Part of a small language model's weights.
Training: a variant of Muon for these matrices, 160M tokens, 5594 steps.
MLP neurons of a small language model. Each row is named by its layer, matrix (gate and up: input weights; down: output weights) and neuron, and shows model dimensions 32-159. Each number is 200 + 30 x the weight over its row's rms, rounded and kept within 0 to 999. A neuron's up and down rows have the sign that makes its largest values positive.
After each neuron's rows, "fires on" lists the tokens most often at its 100 highest values on Wikipedia text that the model never trained on.

L6.gate328,216,231,163,245,246,247,214,193,161,240,232,243,159,217,247,132,159,196,233,202,143,214,176,269,199,213,201,187,237,168,203,180,201,218,193,196,229,239,227,230,226,181,208,212,156,235,209,229,207,192,194,140,221,217,220,204,257,223,189,237,170,230,202,185,117,220,180,175,202,202,148,205,203,229,224,153,216,249,163,208,176,174,214,202,172,199,203,150,164,180,247,150,181,127,236,225,167,174,195,175,213,225,182,140,239,192,216,235,147,174,193,210,160,193,178,215,196,229,200,233,162,220,234,188,219,182,211,216
L6.up328,192,226,189,239,212,165,201,212,199,230,225,182,171,163,234,197,217,229,186,194,214,201,205,279,156,223,124,204,195,208,198,146,200,276,219,169,167,204,204,179,147,186,203,178,189,233,156,207,208,171,204,155,201,223,171,209,244,178,236,101,153,257,209,162,205,232,148,171,236,196,171,225,209,182,214,159,194,196,159,227,220,205,184,236,176,204,211,237,193,243,144,188,172,151,237,228,170,202,249,185,182,175,186,202,240,208,226,184,160,196,204,210,199,210,248,230,187,207,127,225,154,157,189,152,253,199,198,198
L6.down328,216,174,234,235,269,242,149,214,216,214,228,245,193,268,169,181,196,168,175,170,214,197,214,177,226,195,220,212,201,173,240,218,174,169,213,215,203,184,216,201,185,204,187,213,237,171,228,258,213,168,225,217,237,217,264,219,198,184,211,228,215,225,189,184,192,142,207,199,223,201,211,163,141,237,194,146,223,223,280,193,188,228,127,177,152,162,191,183,180,174,213,177,227,225,222,170,217,226,146,234,162,187,249,188,156,196,177,225,226,196,140,230,179,257,215,228,175,207,204,181,227,271,185,191,202,245,183,260
fires on: ",", "g", "\n", " inter", "and"

L6.gate150,274,168,198,214,208,211,227,146,166,234,197,214,207,216,218,216,217,213,259,203,167,196,194,176,144,197,213,152,183,180,192,242,213,230,185,208,186,246,202,119,192,212,191,250,155,194,169,234,164,202,195,200,226,177,198,231,196,209,196,201,234,188,171,170,185,166,199,197,221,250,166,217,180,195,209,164,209,179,243,190,198,207,150,159,210,227,177,243,195,168,218,206,158,251,193,174,230,165,206,203,262,190,200,174,199,159,230,238,161,256,188,213,231,154,196,205,175,194,214,171,118,215,223,203,238,204,236,231
L6.up150,173,164,188,222,192,190,224,192,218,217,244,157,253,181,236,214,190,227,132,177,237,154,175,170,211,216,156,202,222,199,218,173,147,173,210,230,180,159,160,165,166,169,207,157,147,250,199,246,254,182,241,200,173,202,186,200,164,227,207,186,246,193,210,182,203,227,194,234,224,168,181,224,208,219,207,122,136,174,203,211,178,193,211,164,179,208,227,207,241,172,242,213,235,224,180,272,223,240,232,214,207,181,184,199,208,218,233,163,165,181,230,211,200,184,187,214,114,194,166,176,212,181,228,183,185,201,248,208
L6.down150,175,183,168,231,199,214,190,199,131,222,166,199,172,154,194,260,163,181,241,212,183,200,207,175,201,261,184,221,247,183,208,234,209,176,185,259,168,200,216,234,202,180,201,236,242,215,179,208,214,171,217,216,173,198,198,228,187,226,217,217,223,185,211,167,256,211,178,179,257,161,171,189,132,230,177,131,158,192,214,203,198,212,194,164,167,192,222,186,264,188,186,177,259,239,184,157,162,214,132,218,149,132,193,230,170,194,250,211,170,220,205,224,234,173,207,251,159,225,199,186,229,180,269,199,202,151,205,166
fires on: " cont", "ter", "anc", "at", "ild", "en"

L6.gate70,230,161,218,189,188,170,181,175,216,191,174,200,197,216,219,129,207,213,232,151,168,225,183,195,182,213,200,137,192,247,225,270,239,164,237,207,277,192,189,195,232,169,206,206,174,180,158,173,240,231,197,226,160,235,193,252,257,237,150,206,195,200,197,165,196,171,188,226,218,223,234,234,212,176,229,216,214,176,153,165,221,213,165,186,214,183,204,175,216,224,148,229,266,191,170,207,210,200,212,152,169,237,161,202,228,196,182,221,225,151,190,195,213,211,233,148,144,219,195,196,211,190,211,157,261,206,211,148
L6.up70,217,165,191,220,245,170,205,213,197,201,175,218,220,192,179,232,236,162,220,204,206,206,213,196,167,183,191,205,197,147,168,217,212,148,179,185,249,187,209,194,190,149,192,171,202,167,186,149,151,278,238,238,191,235,233,204,209,220,166,204,150,170,244,188,151,212,193,168,214,188,189,253,265,161,235,193,174,178,193,252,223,175,149,253,196,170,221,190,209,255,216,183,186,179,169,171,166,183,161,210,223,204,149,165,206,183,194,213,213,219,161,177,175,227,205,199,209,204,236,226,184,217,222,119,221,202,237,164
L6.down70,218,186,227,218,227,182,191,158,237,206,193,207,185,186,194,175,229,159,213,181,175,191,139,175,203,232,206,179,183,226,203,224,196,213,199,92,260,119,191,226,202,131,170,176,185,177,215,155,169,209,178,162,137,204,194,201,244,193,175,197,214,202,247,204,200,198,190,286,174,196,216,261,212,229,245,206,212,233,228,232,196,255,189,230,218,173,171,197,230,237,214,196,239,213,170,202,176,210,202,143,150,196,185,163,195,170,185,193,233,168,219,146,209,252,239,225,222,173,194,168,188,208,221,210,201,204,244,179
fires on: " ", "."

L4.gate340,217,222,201,237,214,179,218,241,247,196,161,170,189,195,182,238,191,192,230,113,188,170,172,269,153,169,228,204,241,220,224,161,170,193,173,192,215,239,224,181,247,264,177,177,198,160,196,199,200,163,192,186,222,169,210,182,233,210,75,213,216,186,225,224,203,202,192,161,173,170,237,146,232,210,190,192,218,204,228,201,182,162,245,201,238,194,205,203,168,205,213,198,186,227,233,220,171,152,184,226,231,185,228,175,243,137,249,154,195,192,199,194,204,247,195,209,227,166,228,204,220,260,228,170,220,202,182,241
L4.up340,210,227,214,197,161,221,205,234,126,156,175,227,241,221,184,253,193,194,185,242,210,166,154,196,235,190,230,210,174,217,223,233,234,201,185,189,173,213,260,181,163,237,181,169,259,188,195,184,233,173,180,198,204,221,219,192,152,219,174,241,253,162,160,206,162,206,207,134,139,195,136,237,222,200,146,199,212,227,224,194,181,159,181,173,240,159,225,175,232,192,214,240,228,200,223,174,198,180,211,208,232,177,232,224,197,212,201,151,172,179,217,204,186,181,288,186,209,152,233,254,183,199,202,231,216,169,178,174
L4.down340,241,229,208,204,208,195,272,271,207,196,255,220,174,177,158,162,220,194,168,186,235,219,175,255,188,164,180,195,211,225,280,198,220,191,216,152,176,220,209,148,201,179,178,190,252,273,183,201,207,185,237,196,204,184,204,199,161,174,143,200,244,182,196,213,212,188,187,143,147,198,193,126,202,231,264,202,161,182,209,198,229,173,171,185,181,186,202,190,201,203,220,162,144,196,243,211,201,193,223,205,178,213,172,198,144,177,179,173,209,184,199,238,196,245,204,201,193,217,194,198,205,253,207,172,234,200,213,185
fires on: "r", "s", "ad", "es"

L2.gate124,180,201,232,214,234,202,200,185,198,166,224,236,170,162,213,239,200,232,235,194,160,178,153,186,223,137,199,173,194,220,228,171,202,182,195,210,238,141,190,182,168,236,222,230,207,263,196,117,172,212,188,175,208,210,215,205,143,183,202,221,229,127,164,189,263,226,245,253,244,208,260,224,262,199,221,199,169,219,129,219,232,188,140,177,210,181,209,220,281,196,197,155,160,191,171,185,245,153,166,214,176,177,212,233,216,199,162,218,220,217,213,176,186,228,192,212,235,169,179,217,156,230,214,228,196,186,219,236
L2.up124,233,202,161,226,234,169,256,200,178,230,155,171,170,193,181,213,182,255,225,208,198,157,193,221,221,233,214,217,175,210,184,243,218,191,179,184,276,171,153,188,232,204,175,217,201,212,187,176,202,187,141,236,198,226,214,242,172,225,188,260,245,196,188,199,177,164,133,236,260,182,223,189,184,208,221,271,187,257,147,182,145,173,162,239,193,152,184,195,218,237,234,195,147,203,212,186,221,188,204,201,132,224,204,213,212,165,150,172,196,251,182,190,228,234,193,174,216,201,176,196,177,180,191,250,171,201,212,213
L2.down124,210,178,218,179,140,250,166,188,201,207,187,196,161,221,205,232,224,196,185,238,197,147,181,200,198,190,204,178,155,202,194,194,200,239,230,212,145,161,232,247,174,191,232,191,190,296,220,194,193,221,211,196,222,227,180,221,189,165,212,199,231,155,203,158,193,213,212,229,180,169,194,176,207,224,140,215,180,179,197,197,230,145,218,177,132,208,175,235,222,210,192,182,198,225,191,198,189,151,167,233,210,172,172,212,221,243,128,216,194,157,158,195,210,174,210,187,164,190,150,142,223,179,214,200,199,214,155,216
fires on: " |", "ets", "ive", "oming", "s", " of"

L4.gate116,224,152,193,192,176,137,190,238,171,151,193,207,215,177,208,196,157,176,219,219,218,214,203,205,183,181,203,193,199,176,196,160,178,206,197,219,187,163,193,177,151,191,179,154,193,138,190,169,214,237,248,135,193,170,211,233,210,201,227,240,185,207,174,223,235,184,202,170,154,181,279,180,167,208,220,240,221,194,189,187,208,188,257,197,180,227,196,179,208,202,195,174,150,205,210,170,232,165,207,250,140,210,233,198,253,194,168,197,170,214,183,184,169,219,266,195,225,247,231,208,112,244,200,237,149,180,210,214
L4.up116,140,182,191,181,214,217,222,141,180,205,194,210,199,144,247,217,166,194,207,194,170,212,218,243,147,186,227,180,221,212,193,206,176,208,194,198,214,265,144,224,188,196,176,220,236,163,234,174,206,174,222,194,197,218,158,166,199,241,253,223,177,183,210,140,244,202,139,177,169,171,215,171,164,175,194,179,196,201,255,160,193,168,158,203,157,250,146,145,230,218,190,224,186,246,242,188,160,182,169,119,184,166,176,181,242,207,169,253,155,196,179,177,168,131,176,180,209,180,244,202,175,220,225,230,196,173,238,243
L4.down116,234,252,155,235,242,168,211,219,164,223,220,235,139,219,172,189,223,162,166,172,179,209,170,204,238,241,269,158,207,218,190,227,210,135,206,206,163,207,188,228,212,193,219,194,174,197,207,222,227,209,200,159,262,145,206,167,213,129,167,199,150,200,195,201,213,227,158,156,159,220,184,166,200,191,214,194,180,165,208,209,166,181,214,175,221,206,237,230,172,189,222,178,226,207,257,164,214,195,225,230,195,226,182,207,215,225,195,219,183,210,206,199,247,276,207,243,147,224,218,219,178,213,197,244,228,160,203,195
fires on: "ent", "act", "ad"

L2.gate337,161,191,178,165,160,216,224,202,222,205,208,180,234,254,202,132,216,201,244,180,168,199,255,197,169,167,188,170,141,210,184,195,210,185,128,214,227,184,214,197,185,201,194,173,174,244,225,237,214,196,251,213,206,207,156,234,212,207,225,274,170,192,212,175,182,191,196,277,201,284,216,217,219,150,197,162,169,254,191,186,195,159,237,203,184,217,146,166,198,179,172,189,208,265,178,216,198,208,270,182,143,164,167,191,223,216,141,207,187,166,149,183,202,238,201,201,194,209,181,202,236,202,181,165,194,182,213,150
L2.up337,131,155,177,217,225,225,172,168,254,188,149,206,247,222,173,213,222,193,217,201,213,187,221,192,188,163,159,162,157,206,173,210,164,188,138,174,197,191,260,188,191,205,183,146,186,188,168,176,145,169,229,227,220,174,208,134,189,206,222,140,157,218,198,174,173,181,164,105,177,190,219,232,180,179,240,168,199,189,180,246,238,155,182,184,237,280,205,191,186,164,151,179,154,168,224,165,211,217,203,224,171,162,157,219,184,204,213,213,206,247,176,180,179,185,172,216,177,224,158,202,248,226,145,190,216,161,194,178
L2.down337,186,142,253,138,183,262,223,189,207,181,213,158,225,184,209,178,217,172,190,202,204,198,200,232,224,161,159,163,249,125,216,202,192,225,197,232,189,186,200,193,199,203,171,232,227,214,265,255,285,196,196,242,192,205,214,186,247,193,227,215,209,185,162,201,247,207,174,236,205,203,241,154,173,223,230,174,142,225,231,235,193,169,259,165,208,158,183,241,197,228,147,170,237,219,208,197,216,222,201,220,199,227,231,217,212,193,124,149,176,223,191,204,215,241,238,216,221,203,217,218,193,246,237,211,146,172,220,214
fires on: "er", "or", "ian", "ord", "in", "et"

L6.gate51,197,229,198,204,197,179,210,153,178,191,194,194,220,183,271,167,151,180,247,197,213,154,199,200,138,169,213,188,200,193,232,188,183,173,223,205,208,218,203,212,223,180,184,195,164,183,155,255,180,215,193,184,163,164,221,142,168,192,241,205,262,156,170,165,251,223,227,224,263,207,200,223,192,214,165,186,196,244,150,237,149,180,145,231,195,202,204,242,175,151,260,208,228,248,203,168,239,222,217,222,225,182,155,195,195,189,206,221,193,201,168,214,176,226,164,215,137,189,215,193,232,249,227,188,157,178,196,210
L6.up51,211,253,211,235,202,236,207,178,188,241,215,167,217,174,163,235,211,203,255,227,273,193,158,175,207,211,236,188,206,230,160,190,193,156,259,218,194,169,216,261,207,193,208,189,256,178,162,192,221,250,212,207,168,215,134,209,178,214,207,241,159,215,223,160,207,171,205,179,205,210,187,181,146,152,183,190,234,203,216,201,111,208,177,194,230,233,197,203,183,223,223,264,210,207,199,234,213,198,191,243,254,187,197,192,222,241,215,210,150,201,196,174,219,188,173,265,221,198,195,258,205,216,233,260,191,172,199,166
L6.down51,224,268,218,214,219,222,281,179,227,212,204,194,178,170,206,230,199,214,180,227,207,193,186,167,171,180,224,193,191,182,194,289,188,160,207,204,148,184,221,227,192,235,225,165,187,197,241,207,217,189,185,196,186,204,196,228,211,189,174,211,232,218,200,232,217,162,245,187,229,246,169,227,163,176,254,196,283,174,161,233,186,191,218,205,241,160,185,261,145,175,212,204,178,193,191,200,226,213,189,247,215,196,184,167,232,182,162,155,187,182,224,194,245,251,236,204,239,206,234,208,264,249,173,242,193,212,190,188
fires on: ".", "il", "s", "e", " S"

L2.gate106,201,219,245,166,138,232,255,187,209,184,156,217,253,174,182,176,194,211,221,194,194,181,223,179,172,174,242,193,202,191,166,191,187,208,186,251,190,143,251,183,234,192,229,176,191,212,216,260,183,200,245,184,206,218,169,154,198,208,197,205,227,210,244,170,204,258,151,175,204,189,203,207,199,119,279,153,208,238,134,168,231,166,195,259,189,205,195,189,195,278,209,215,222,222,180,195,216,175,172,181,163,188,162,216,194,157,156,215,243,190,182,243,198,216,177,203,236,224,168,210,149,181,178,245,160,167,221,139
L2.up106,170,181,225,223,147,215,142,186,194,165,220,215,196,162,204,190,182,168,150,170,180,168,255,141,228,209,233,261,237,205,195,241,230,240,255,196,117,180,226,169,218,208,180,207,229,192,187,184,169,188,235,164,199,146,201,204,182,209,180,199,168,254,221,179,156,222,192,180,144,170,240,165,240,199,241,181,250,242,152,209,246,162,162,234,249,207,207,207,219,235,156,247,188,203,211,202,168,243,191,183,215,148,181,158,155,183,163,190,178,222,161,192,196,246,205,198,232,259,248,189,219,224,178,207,200,185,231,179
L2.down106,234,172,199,152,197,205,175,158,189,185,250,198,201,178,188,177,243,180,165,165,206,196,227,172,195,197,213,244,210,185,187,231,188,185,222,207,218,130,186,189,222,174,210,203,219,145,158,168,249,187,198,195,194,179,205,252,149,199,191,159,162,153,205,153,166,218,232,162,169,218,211,189,212,232,211,255,188,203,219,224,228,234,167,221,137,181,253,218,177,213,186,182,190,178,243,176,211,206,204,181,211,239,218,178,202,185,221,209,152,182,207,185,174,143,202,224,177,204,262,231,162,195,209,261,256,199,230,191
fires on: "or", "al", "en", "in", "and", "an"

L4.gate342,209,220,175,204,144,189,183,261,204,215,180,126,198,212,169,165,261,218,217,197,189,170,236,204,204,171,162,160,173,146,151,236,234,191,263,199,224,197,188,201,215,212,197,205,200,141,214,226,206,196,231,136,203,212,251,164,211,208,255,227,222,180,181,203,217,199,246,119,158,123,194,212,205,148,193,191,199,251,221,197,196,187,202,184,174,195,198,182,167,223,196,231,160,209,152,191,192,210,202,232,202,218,163,241,201,210,219,222,221,201,159,207,121,162,185,243,175,201,194,184,228,209,175,181,235,191,228,256
L4.up342,232,246,212,212,194,201,162,184,162,247,226,173,216,193,181,247,235,206,219,248,225,198,201,167,202,224,143,217,183,225,179,184,245,205,209,215,189,150,251,151,233,194,158,161,232,182,192,179,192,217,225,210,236,177,230,215,173,251,184,185,216,235,178,207,176,250,210,191,179,197,240,168,251,177,224,151,192,202,207,129,203,169,218,198,252,216,178,134,185,170,210,152,211,227,213,214,229,230,140,186,234,228,211,240,209,192,207,190,225,134,178,171,267,190,199,184,159,209,186,239,140,220,190,193,184,214,220,193
L4.down342,192,189,212,175,203,203,187,191,221,203,228,186,190,165,190,276,232,231,242,186,211,219,155,150,190,223,179,187,200,172,229,184,137,199,181,233,196,160,199,221,197,182,170,187,272,273,179,239,200,221,148,215,153,209,152,186,123,165,177,183,200,177,218,207,208,200,215,207,208,245,186,190,172,187,187,238,178,222,193,200,218,218,211,226,157,156,199,224,188,238,246,187,212,157,224,181,186,278,211,208,165,169,246,200,268,178,188,194,147,196,232,178,173,201,138,189,197,232,228,208,186,190,247,216,215,240,177,133
fires on: ".", "s", ":", "ies", "ur"

L6.gate291,181,202,154,153,188,206,178,165,211,195,188,182,205,157,202,158,164,201,227,154,195,265,236,205,187,174,157,224,149,170,219,237,226,193,182,187,235,171,208,218,256,181,194,208,231,196,249,173,214,233,188,152,195,214,269,170,200,207,223,138,183,216,184,213,232,135,235,237,200,232,234,213,152,217,177,151,207,219,194,141,173,245,245,212,183,259,126,198,226,213,215,203,189,208,211,234,208,223,213,180,245,192,206,196,187,205,175,240,197,200,197,206,178,140,201,221,173,188,193,227,186,152,213,268,197,221,228,242
L6.up291,149,204,194,206,219,258,163,233,232,211,176,237,196,182,164,217,193,255,228,175,196,227,228,209,218,174,208,193,214,199,161,206,205,211,206,155,200,241,233,241,258,211,226,198,217,189,212,198,177,210,205,161,219,178,225,227,162,162,193,199,261,209,207,245,166,221,236,162,204,238,229,177,228,212,199,206,199,169,142,222,247,253,205,192,199,261,227,226,241,230,188,257,176,249,240,187,203,218,226,219,205,173,228,184,197,249,232,162,226,192,181,274,165,200,197,228,208,211,196,225,203,113,249,271,248,203,212,289
L6.down291,210,192,218,203,230,192,200,175,182,227,233,113,208,224,171,192,215,200,194,145,193,135,215,241,186,154,175,230,239,186,205,226,179,211,184,224,195,130,196,190,186,228,225,211,225,217,207,154,235,254,166,193,207,194,228,196,204,211,183,236,216,227,184,220,166,169,173,197,221,205,263,167,159,164,176,231,237,245,237,217,252,210,181,223,200,225,138,223,186,202,215,221,223,204,208,234,192,203,157,203,211,169,207,218,172,134,234,267,160,149,187,179,250,212,173,225,237,193,217,243,210,251,212,242,190,135,212,171
fires on: " 3", " 2", "ix", "2"

L2.gate347,209,269,232,203,263,218,170,198,190,211,134,202,201,183,228,189,206,197,166,200,217,199,162,215,199,203,200,187,228,200,169,199,188,188,201,277,288,160,228,183,188,232,201,222,179,218,203,157,204,200,192,197,177,222,188,204,182,229,197,176,231,224,127,147,170,166,190,219,197,206,185,198,227,179,237,161,121,161,198,165,170,169,217,217,146,267,185,212,211,158,179,216,209,208,204,202,209,131,218,169,171,212,180,190,205,191,224,210,242,178,172,233,182,227,196,208,176,171,209,237,154,227,187,193,244,177,266,195
L2.up347,193,184,225,245,216,173,187,206,214,212,166,167,151,186,237,174,222,187,219,171,180,183,156,199,174,198,149,187,203,173,197,175,195,195,181,182,224,163,216,144,149,236,182,190,183,243,218,198,166,241,213,186,181,204,185,185,223,185,228,160,198,170,219,236,153,165,169,210,219,208,205,199,228,169,169,167,240,156,189,190,212,213,190,176,222,201,139,231,183,228,237,236,239,254,210,209,176,180,233,183,203,239,193,256,144,214,239,197,267,213,177,180,204,245,237,168,168,131,254,186,182,226,186,229,201,203,193,124
L2.down347,211,218,212,192,199,212,187,176,209,145,156,187,180,228,169,172,127,232,133,204,198,149,166,217,207,185,187,184,195,182,146,193,221,170,194,186,229,194,190,193,168,187,178,175,241,245,244,208,189,181,177,195,181,165,204,232,226,198,198,243,200,228,254,208,207,153,225,238,154,118,227,219,212,225,212,184,155,214,206,215,191,196,160,203,189,261,185,162,187,246,166,170,247,184,156,217,216,215,219,230,203,200,215,174,193,200,158,219,233,121,193,161,240,192,157,202,270,197,185,213,185,181,203,172,209,247,228,189
fires on: "."

L4.gate247,195,181,184,187,236,215,210,166,176,174,268,197,147,235,148,210,216,203,248,213,250,279,248,197,218,207,226,171,224,187,200,250,164,223,182,228,176,216,207,138,187,242,278,228,231,161,201,150,174,169,234,221,235,169,156,197,220,193,181,181,198,177,162,217,221,184,162,208,153,177,192,231,210,199,186,219,202,224,202,165,175,180,193,177,160,163,168,211,199,266,216,172,164,157,183,164,237,165,222,172,198,235,185,186,151,211,184,196,199,213,180,178,215,192,187,176,205,221,236,193,195,196,160,223,189,185,240,241
L4.up247,166,184,207,185,217,216,221,221,171,163,190,204,210,259,220,244,172,220,203,149,203,169,180,142,185,272,147,188,194,133,236,186,191,248,240,209,181,172,254,215,196,162,181,194,226,192,219,160,246,228,207,262,239,167,188,183,199,228,191,162,219,180,232,206,254,193,196,228,202,176,197,192,206,189,191,243,213,184,191,166,199,271,217,238,194,225,154,235,246,188,157,166,184,200,267,211,198,219,167,192,219,182,190,207,161,203,126,201,245,241,177,153,177,172,177,204,188,232,183,189,165,207,132,160,196,183,248,210
L4.down247,181,239,166,183,166,214,232,256,169,237,208,205,155,183,189,218,223,197,187,123,214,186,127,199,212,180,193,223,226,190,148,214,303,264,215,233,215,204,193,230,193,166,278,199,195,241,232,207,186,201,196,224,167,185,179,183,206,169,208,221,103,226,238,208,240,179,223,187,199,235,166,178,224,198,181,195,170,185,164,191,172,206,157,206,207,232,223,244,176,156,165,150,177,199,153,207,215,175,225,233,214,185,184,233,174,180,216,206,197,165,168,211,235,179,185,145,167,253,196,205,220,181,220,208,175,187,190,243
fires on: "igh", "ot", "art", "est", "ent", "act"

L6.gate306,205,186,207,164,137,178,177,209,222,198,215,242,245,194,155,174,122,195,168,190,219,217,210,189,176,224,233,208,200,198,166,174,178,184,192,145,173,193,183,120,216,167,193,218,220,245,186,164,164,228,237,214,216,251,211,174,201,135,179,169,170,164,185,154,172,189,167,145,208,201,174,173,193,148,198,229,216,196,231,183,172,183,183,174,191,195,199,197,121,206,204,176,223,163,215,226,172,186,209,234,202,151,233,195,163,167,191,185,180,218,182,229,183,277,154,213,223,176,200,208,170,169,241,199,227,203,223,181
L6.up306,243,202,200,144,195,201,170,198,160,175,214,236,203,258,247,223,182,201,228,229,195,163,188,187,172,248,181,228,197,199,244,184,186,209,121,213,247,240,162,235,142,205,218,191,213,194,147,204,228,179,204,220,278,227,214,199,169,202,219,205,231,174,200,210,201,226,181,173,219,159,143,209,177,196,187,204,128,212,202,171,197,180,201,182,215,237,195,174,194,220,184,158,188,137,234,178,212,187,261,204,191,198,171,192,196,200,203,202,214,193,209,148,232,233,190,249,229,207,168,257,193,156,214,156,242,211,143,202
L6.down306,156,165,223,206,173,223,198,203,183,185,208,227,234,219,236,178,173,151,263,197,237,186,240,191,207,171,175,158,213,159,217,207,212,85,219,214,184,254,165,215,191,148,240,202,215,243,215,171,255,220,152,217,198,219,202,190,225,176,214,204,258,204,205,191,198,176,182,235,194,222,218,171,188,214,191,168,179,234,193,199,242,193,179,217,121,184,229,127,229,218,220,224,194,252,259,179,217,163,178,201,178,212,159,229,180,208,179,218,189,150,204,191,225,185,201,170,210,175,191,207,218,228,190,211,186,186,104,212
fires on: ":", "\n", "N", " a", ","

L2.gate273,207,174,193,182,167,199,226,237,189,257,165,187,217,236,207,188,231,264,217,224,178,222,189,112,182,173,232,196,196,170,181,193,249,193,174,194,158,291,193,215,151,185,219,169,141,217,160,197,182,217,218,162,241,214,164,187,221,196,202,244,216,210,215,189,196,266,206,184,174,202,186,183,227,142,188,250,194,225,172,193,202,164,221,189,183,277,167,210,209,182,234,184,145,245,216,154,208,193,191,227,205,214,228,165,145,225,194,183,142,214,217,209,215,256,172,180,184,200,223,204,224,208,140,190,180,185,140,215
L2.up273,160,200,208,213,230,187,187,144,248,238,156,122,215,200,190,176,186,249,211,197,210,222,164,196,201,227,211,168,224,197,165,157,181,204,159,246,262,229,176,161,218,167,200,148,201,170,168,221,177,224,190,171,223,201,187,172,193,167,195,215,149,183,180,168,181,145,218,168,149,198,256,186,207,246,166,197,179,183,155,197,206,190,181,162,132,197,217,160,194,269,165,178,213,192,260,169,202,167,224,207,201,180,142,197,161,212,199,194,151,187,154,181,201,193,203,142,181,161,211,238,174,222,190,210,213,201,213,131
L2.down273,241,174,195,219,168,193,188,219,198,182,175,189,184,205,202,143,166,188,195,221,198,250,166,157,160,180,199,240,207,237,216,151,268,158,263,250,165,244,246,235,245,170,264,171,153,199,191,228,232,248,178,255,207,165,152,190,232,193,228,243,217,208,238,214,214,230,202,169,209,194,177,155,209,194,179,272,194,191,219,179,163,227,176,173,215,264,206,233,202,240,196,227,204,238,281,199,136,184,200,201,164,190,245,241,184,226,197,267,216,200,198,209,209,177,209,138,203,170,230,245,247,185,190,203,182,191,196,197
fires on: "at", "i", "ack", "l", "ag", "er"

L4.gate82,216,207,186,217,215,168,221,225,204,164,156,181,161,198,237,208,248,198,196,247,204,207,163,174,171,203,220,184,163,133,216,189,181,251,178,249,157,223,196,216,173,187,223,181,234,203,152,205,122,227,215,218,231,161,197,206,208,173,181,152,182,171,208,207,152,171,224,227,174,180,223,166,234,189,209,173,237,263,206,219,168,146,148,202,239,206,151,212,151,162,226,203,180,200,148,222,203,154,208,219,187,234,153,200,222,198,204,172,217,207,217,146,166,220,190,251,144,167,222,152,185,183,163,181,236,150,217,222
L4.up82,187,175,193,169,149,227,177,125,183,214,164,198,235,215,225,216,288,198,179,190,168,163,148,223,178,201,227,217,155,183,194,194,194,193,195,214,171,192,207,204,152,234,193,177,239,243,203,236,142,196,189,138,267,167,189,231,180,211,225,231,200,195,192,192,217,238,178,239,200,175,198,186,209,240,220,152,216,166,234,213,146,125,210,176,184,149,229,190,192,164,188,249,196,182,190,227,162,187,218,236,194,205,244,204,197,185,182,178,219,202,220,198,222,214,144,224,230,154,185,171,233,195,185,190,237,194,238,183
L4.down82,201,186,179,215,178,210,241,184,201,192,192,203,209,167,160,191,118,218,201,193,183,212,253,222,211,218,211,246,242,162,229,217,263,245,187,169,124,209,204,182,154,174,211,222,135,184,190,204,197,264,123,239,188,202,185,189,180,183,248,219,204,197,194,174,229,172,245,223,211,222,261,200,197,174,181,199,202,158,178,216,211,232,188,208,227,267,224,224,203,250,237,204,214,203,226,176,216,235,173,211,170,196,201,212,213,241,243,236,179,169,213,186,194,155,227,161,192,231,175,205,207,205,194,273,218,205,151,254
fires on: "l", "ter", "ly", "s", "red", "anc"

L6.gate267,203,172,175,233,215,227,161,198,225,202,139,142,255,213,244,246,228,188,203,153,219,196,191,191,208,177,204,180,143,204,193,231,175,166,174,196,229,240,225,221,201,193,208,178,187,189,181,223,276,207,189,168,169,197,215,254,222,161,195,269,216,176,143,192,207,171,196,240,235,190,246,166,174,216,279,150,177,185,177,191,160,177,239,198,181,217,220,188,216,155,249,254,235,265,189,212,231,216,232,210,218,194,204,258,219,160,185,223,201,187,182,244,184,196,191,168,162,180,220,215,175,242,176,174,199,178,221,203
L6.up267,237,140,248,160,230,233,244,140,190,186,189,195,259,205,221,162,213,181,157,197,219,229,230,181,216,226,178,161,193,192,169,258,234,221,217,178,202,176,251,151,226,211,177,166,179,194,221,171,176,152,183,220,226,153,204,204,183,242,224,167,183,167,179,164,218,230,194,214,205,232,185,192,232,193,261,181,204,164,176,216,260,231,213,145,195,195,152,210,204,194,193,203,193,201,146,233,212,189,221,226,214,133,225,183,251,219,204,237,211,254,197,234,197,216,202,255,181,230,180,191,158,197,154,177,215,184,222,196
L6.down267,181,172,222,181,229,206,208,137,238,222,151,217,197,262,180,180,215,150,178,173,191,221,243,190,233,197,217,143,238,186,167,187,230,193,175,222,198,187,234,215,171,196,215,268,156,150,195,284,166,172,172,205,260,191,173,204,170,187,195,200,236,198,150,223,215,201,176,184,197,152,220,224,185,215,190,212,197,248,232,211,221,167,204,152,196,170,203,200,174,185,165,254,220,177,169,230,207,211,182,244,237,168,216,243,203,169,149,183,240,193,174,137,169,208,192,229,232,197,180,163,234,221,188,165,183,219,203,166
fires on: "or", "er", " general", "ator", "anc", " author"